Part of a small language model's weights: width 192, rotary positions.
MLP neurons of a small language model. Each row is named by its layer, matrix (down: output weights) and neuron, and shows model dimensions 48-143. Each number is 128 + 24 x the weight over its row's rms, rounded and kept within 0 to 255. A neuron's up and down rows have the sign that makes its largest values positive.
A block is one neuron, or neurons of one layer that tend to fire together. After each block is what it responds to, as a language model described it from the Wikipedia text at the highest values.

L7.down30 [122 136 145 121 114 141 137  88 138 141 105 163 160 127 147 126 112 163 152 113 126 107  77 125 127 119 111 145 141 112 147 134 139 122 129 164  92 132 108 151 165 177 137  71 133 108 129 150 118 114 135 145 161 134  85 116 142 119 154 140 136 151 128 128 110  92 167 133 146 104 111 140 132 164 143 141 134 108 108 185 106 118 140 130 117 127 122 134 153 146 132 154  97 110 100 140]
L7.down44 [121 113 134  89 137 171 123  99 120 169 107 115 178 138 121 150 130  95 147 134  98 117 138 127 123 126 121 150 151 121 132 148 120 175 124 143 117 114 134 147 149 149 115 100  99 131 118 176 118 118  96 121 112 134 179 199 136 108 108 143 123 105 136 158 129 140 119 143 153 107 115 113 164 134  95 175 115 137  87 172 153 149 137 118 162 140 132  96 161 157 157 150 168 143 123  81]
L7.down108 [113 116 118 146 116 137 144 116 127 126 117 113 116 122 152 130 125  98 130  92  97 120 144 144 146 148 109 141 129 151 146 117 141  92 104 163 128 148  89 105  80 144 101 137 165 120 156 125 158 141 117 116 147 124 152 110  83  97 127 137 133 120 113 144 146 146 125 116 109  27 163 132 144 114 127 102 139 129  85 140 130 150 125 131 146 180 128 106 135 119 198 158 133 158 174 120]
L7.down123 [127  89  85 120 130 108 113 127  99  50 117 155 168 103 159 151 116  70 154 178 124 113 111 162 164 123 118 129 118 142 146 122 139 121 145 129 128 136  92 154 134 136 132 122 138 105  61 135  87 136 100 143 160 134 138 101 100 105 128 125  99 134 106 191 101 115 147 128 145  87 140 159 108 119 100 139 111 118 130 114 112  97 122 122  98 146 170 142 196 113 131 124 121 133 112 144]
L7.down204 [122 131 128 138 168 101 122 144 135  97 146 161 140 125 117 149 103 198 145 135 134 100 111 138 110 119 117 130 114 121 148 168 125 126 159 127 124 113 114  83 109 154 178 127 139 108 135 121 130 135 167 204 156 134 141  81 119 144 120 137  98 127 132 121 159  80 115 128 175 135 143  95 127 135 126 168 131 108 114 142 108 141 130 138 171 120 128 159 120 151  95 117 100 165  84 132]
L7.down227 [145 137  83 169 119 140  66 120 109 105 119 152 132 118 124 119 120 128 157 154  97 141 117 112 162 122 129 131  98 107 164 126 129 117 130 108 125 128 118 109 141 134 128 159 164 133 115 120 117 105 100 103 150 147 146 150 105 129 147 127  79 104 138  99 140 138 156 133 105 121 162 133 115 114 112 138 105 176 146 153 153 156 131 119 116 170 101 145  97  95 134 152 140 168 113 159]
L7.down270 [152  95 100  63  90 172 125 175 110 165 122 173 129 120 110 140 114 136  98 141 125 134 133 107 134 144 145 159 114 127 159 136 133 175  91 139 150 132 154 127  88 151 102  93 135 167 132 106 137 154 154 131 146  91 136 124 136  86 134 131 146  97 128 171 100 172 120 149  97 100 126 135  82 125  94 158 135 137  84 150 118 115 121 124 115 102 158 120 157 131 160 123 142 138  80  99]
L7.down301 [119 155 149 124 136 142 136 132 157 110 109 108 166 148  80 105 107 154  99 137 115 143 127 144 127 149 124 135 111 124 143  96 107 134 141 123 119 136 205 105 149 123 105 101 121  97 119 124 166 135 114 125 138 150 137 152 120 131 128 131 121 138 153 122 172 149 141  81 106  36 111 129 121  95 137 170 164 156 160 220 128 137 108 121 145 105 146 128 126 132 100 131 115  92 112 175]
Responds to: Inner subword pieces of common English words split oddly, most strongly "un" in launched, also res-our-ces, dau-gh-ter, qu-ar-ter.

L7.down17 [145 138 115  96 127 119  93 146 163 158 145 152 149 100 106 135 147 110 120 143  88 153 180 119 104 137 116 143 127  99 135 152 117 142 135 150 145 132  88 136 106 140 141 132 102 137 155 114 130 102 108 124 150 122 123 140 110 112  95 120 132 110 137 116 113 122 118 126 162 128 131  84 106 153  97 115 140 114 104  79 103 143 195 136 123 133 149 141 138 118 132 119  90 118 180 139]
L7.down24 [122 107 109 172  85 136 112 152 142 146 117  85 127 115  89 171 131 156  97  99 126 128 155 118 143 123 145 128 141 175 137 144 150 127 118 111 119 129 154 154 133 117 151 121 127 128 124 155 149  85 155 164  93 112 108 155 132 151  96 118 128 176 114 110 146 110  93 136 149  75 149 144 145 143 153 119 199 177  85 174 102 166 139 155 130 165 105 147 123 133 126 111 142 112 102 147]
L7.down52 [160 124 118 108 131 137 131 149 139 141 141 118 141 118 113 137 150 133 118 145  94 113 139 116 114 179 128 105 165 126 138 129 134 115 147 131 160 128 166 171 107  78  91 136 135 128 129 109 142 108 120 133 112 168 140 140 195 135 103 138 130 150 127 151 104 148  96 105 131 136 126  98 115 134  99 180 170 161 121 139 109 127 149 157 144 123 115 153  98  80 141 146 156 166 171 183]
L7.down98 [119 132 103 146 154 154 117 147 101 118 139 121 134 136 122 100 126  75 136 112 134 133  85 110 135 166  88 162  90 129 128 120 101 124 128 158 142 129 167 142 117  86  80 135 120 163 109 128 135 152 165 123 149 183 147 117  98 105  93 123  76 159 147 159 114  72 114 105 109  67 126 122 123 121  94 136 134  87 171 111  96 142 119 132 132 104 196 121 142 110 154 125 109 115 124 108]
L7.down133 [111 156  96 138 135  82 121 138 115 160 112 134 120 116 162 101  89 142 124 127  79 110 172  73 112 121 124 158 156 124 114 150 158 153 159 169 149 114 141 184 124  84 149 148 172  92  97 167 155 112 125 150 122 157 127 148 119 128 108 126 152 107 113 148  91 128 109 117 146 128 130 111 163 119 104 123 113 139 122 116 100 151 154 128 158 135  69 148 117 143 142 139 113 159 163 121]
L7.down284 [118 129 115 164 119 148 109 124  92 143 111 152 121 106 125 115 146 153 146 153 175 167 159 144 110 131 165 122 149 119 110 149 131 124 156 138  73 134 118 144  96  97 102 107  88 132 142 125 156  77 106 153 136 154 146 145 115 129  83 119 132 117 127 142 122 181 154 111 154 153 140 146 127 169 110 131 116 173 106  39 112 114 135 149 152 125 128 153  86 132 173 123 113  96 107 115]
L7.down295 [134 146 137 149 149 150 130  99  97 133 153 177 153  97 110 127 119 146 132  91 137 116 143 113 130 158 142  90 107 155 145 111 112 109 149 105 136 140 148 137 134 116 145 152 133  89 106 127 170 160 123 112 129 175 104 127 126 140 119 115 198  86 134  75 116 120 109 129 149  60 141 125  99  88 132 111 101 114 115  77 107 158 146 167 127 122 179 146  82 145 165 134 145 127 204 108]
L7.down311 [182 143 125 129 150 142 131 132 106  96 108 115 172 129  94 144 137 118 110 118 110  95 154  73 147 155 107 122 129 126 137  91 156 132 108 151 134 112 121 169 127 139 180 127 163  89 125 153 142 117 143 128 127 163 146 166 144 164 111 140 114  96 123 139 103  87  77 120 176  53 122 113 128  66 106 139 144 115 124 132 132 125 142 141 119  83 129 124 115 125 124 149  93 116 156 116]
Responds to: Opening quotation marks or apostrophes just before a quoted title, nickname or term, such as "Mine", "Digger", 'Favela-B; weaker on word-start fragments like f, F, un.

L8.down118 [105 141 155 143 107 162 122  52 140 140 161 131 193 151  85 138 160 168 160 183 119 132 160 126 165 123 114 137 158 139 125 138  89 126 105 137 150 102 161 125 131 144  90 115 103 133 140 136 122  85  95 133 176 101 154 163 101 122 127 123 134 126 124 120 104 200 164 133  92  99 107 135 134 181 136 145 113 153  99 172 133 143 144 144 116 161 159 138 111  79 160 124 144 142 127 132]
L8.down200 [120 121 149 133 109 100 122 103 121 160 122  70 131 118 157 125 132 141 202 150 158  92 127 118 110 138 155 119 125 122 151 124  64 122 161 129 125 159 119  96 128 125 124 163 109 122 135 104 128 152 161 103 130 131 104 113 165 115 142 140 119 148 166 104 109  86 112 188 163 102 135 119 139 103 116 130 156 141 127 132 126 112 148  97 125 124 143 123 134 119 124 122 130 134 137 129]
L8.down216 [138 115  99 143 120 139 125 127 148 170 131 159 181 132 125 136 128 153 131 139 146 105 135 133 138 128 108 100 135 121 160  84 141 129 116 122  95 100 117 149 117 138  93 143  96 140  92 135 118 162 149 110 143 111 140 109  86  70 166  80 124 151 103 136 142  99 143 130 134 163 147 123 158 132 100 115 135  92 144  43 126  96 119 159 132 118 104 155 124 125 120 139 104 154 119 159]
L8.down337 [124 157 125 177  92 158 149 140 118 108 117 147 124 163  78 141 111 150 195 142 109 113 110 118 178 118  90  99 165 151 151 177 102 155 117 129 133 122 148 121 157 120 170 122 150  89 154 149 127 151 102 132 184 100 120 118 144 131  84 124 167  96 119 147 109 159 118 126 109 136 118 136 129 130 137  81 135 116 127 146 133 147 156 123 135 150 150 118 122 109 128 153 113 135  92 154]
Responds to: Final word pieces that complete a split word, mostly verb endings before a preposition, as in b-ased on, serv-ed as, accord-ing to; also year digits like 19-74.

L3.down32 [153 156 111 132 161 147 154 136 117 159 113  82 116 106 128 122 125 100 108 101  93 151 168  92 138 129 151 143 134 143 135 124 127 134 147 121 157 141 127 106 139 124  95 154 117 103 101 162 158 116 148 115  68 126 102 121 161 101 106 106 113 113 149 124 138 147 110  77 150  87 143 111 151 105 102  96 151 127 151 118 102 107 162 138 137 136 122 157 114 113 131 102 139 127 145 155]
L3.down183 [147 121 129 131 123 114 140 118 141 115 119 113 157 133  89 147 129 102 121 116  97 102 136 140  89 139 145 129 137  84 117 127  69  89 153 128 157  84 131 133 147 138 111  86 132 144 134 122 103  97 141 130 128 169 147 123 144 125 122 160 107 104 122 125 121 148 155 102 159  77 150  86 156  96 107 134 147 128 146 125 111 117  90 159 177 136 136  98 144 127 136 131 155 156 114  98]
Responds to: Word-internal stem pieces following a prefix in Latinate words, mostly before a suffix: con-fer-ence, comp-let-ely, dif-fer-ent, sup-port, se-ver-al.

L3.down44 [118 131  74 138 132 129 146 162 148 154 151 161 142 112 108 159 147 135 137 109 106 100 115  94 168 129  88 150 147  82 107 176 147 120 131 135 137 100 133 193 101 127  62 172 127 180 120 110 126 108 102 159 131 114 119 143 186 154 106 127 145 157  99 170  91 154 141 149  98  47 122 106 141 166  88 134 129 142 135 125  95 149 100 121 136 144 154 137 132  84 148 119 143 106 137 146]
L3.down86 [141 136  99  92 138 109 172 128 112 131 129 167 170 108 111 111 109 142 116 106 112 138 162  80 152 161 101 139 118  68 115 110 131 172 135 115 157 105 149 137 125 129 141 114 175 134 123 105 120 147 118 149 149 165 131 129 156 157 110 126 152 107 112 181  82 115 125 100 117  41 112 155  94 140 117 156 143 128 124 131  95  87 150 111 119 145 120 138 132  85 121 124 158 133 115 149]
Responds to: Opening delimiters that begin quoted titles, phrases or editorial insertions, such as " before a song title, [ in "[i]t" or "[sic]", { in O_{3}; occasionally mid-word pieces like des-ign or e-ach.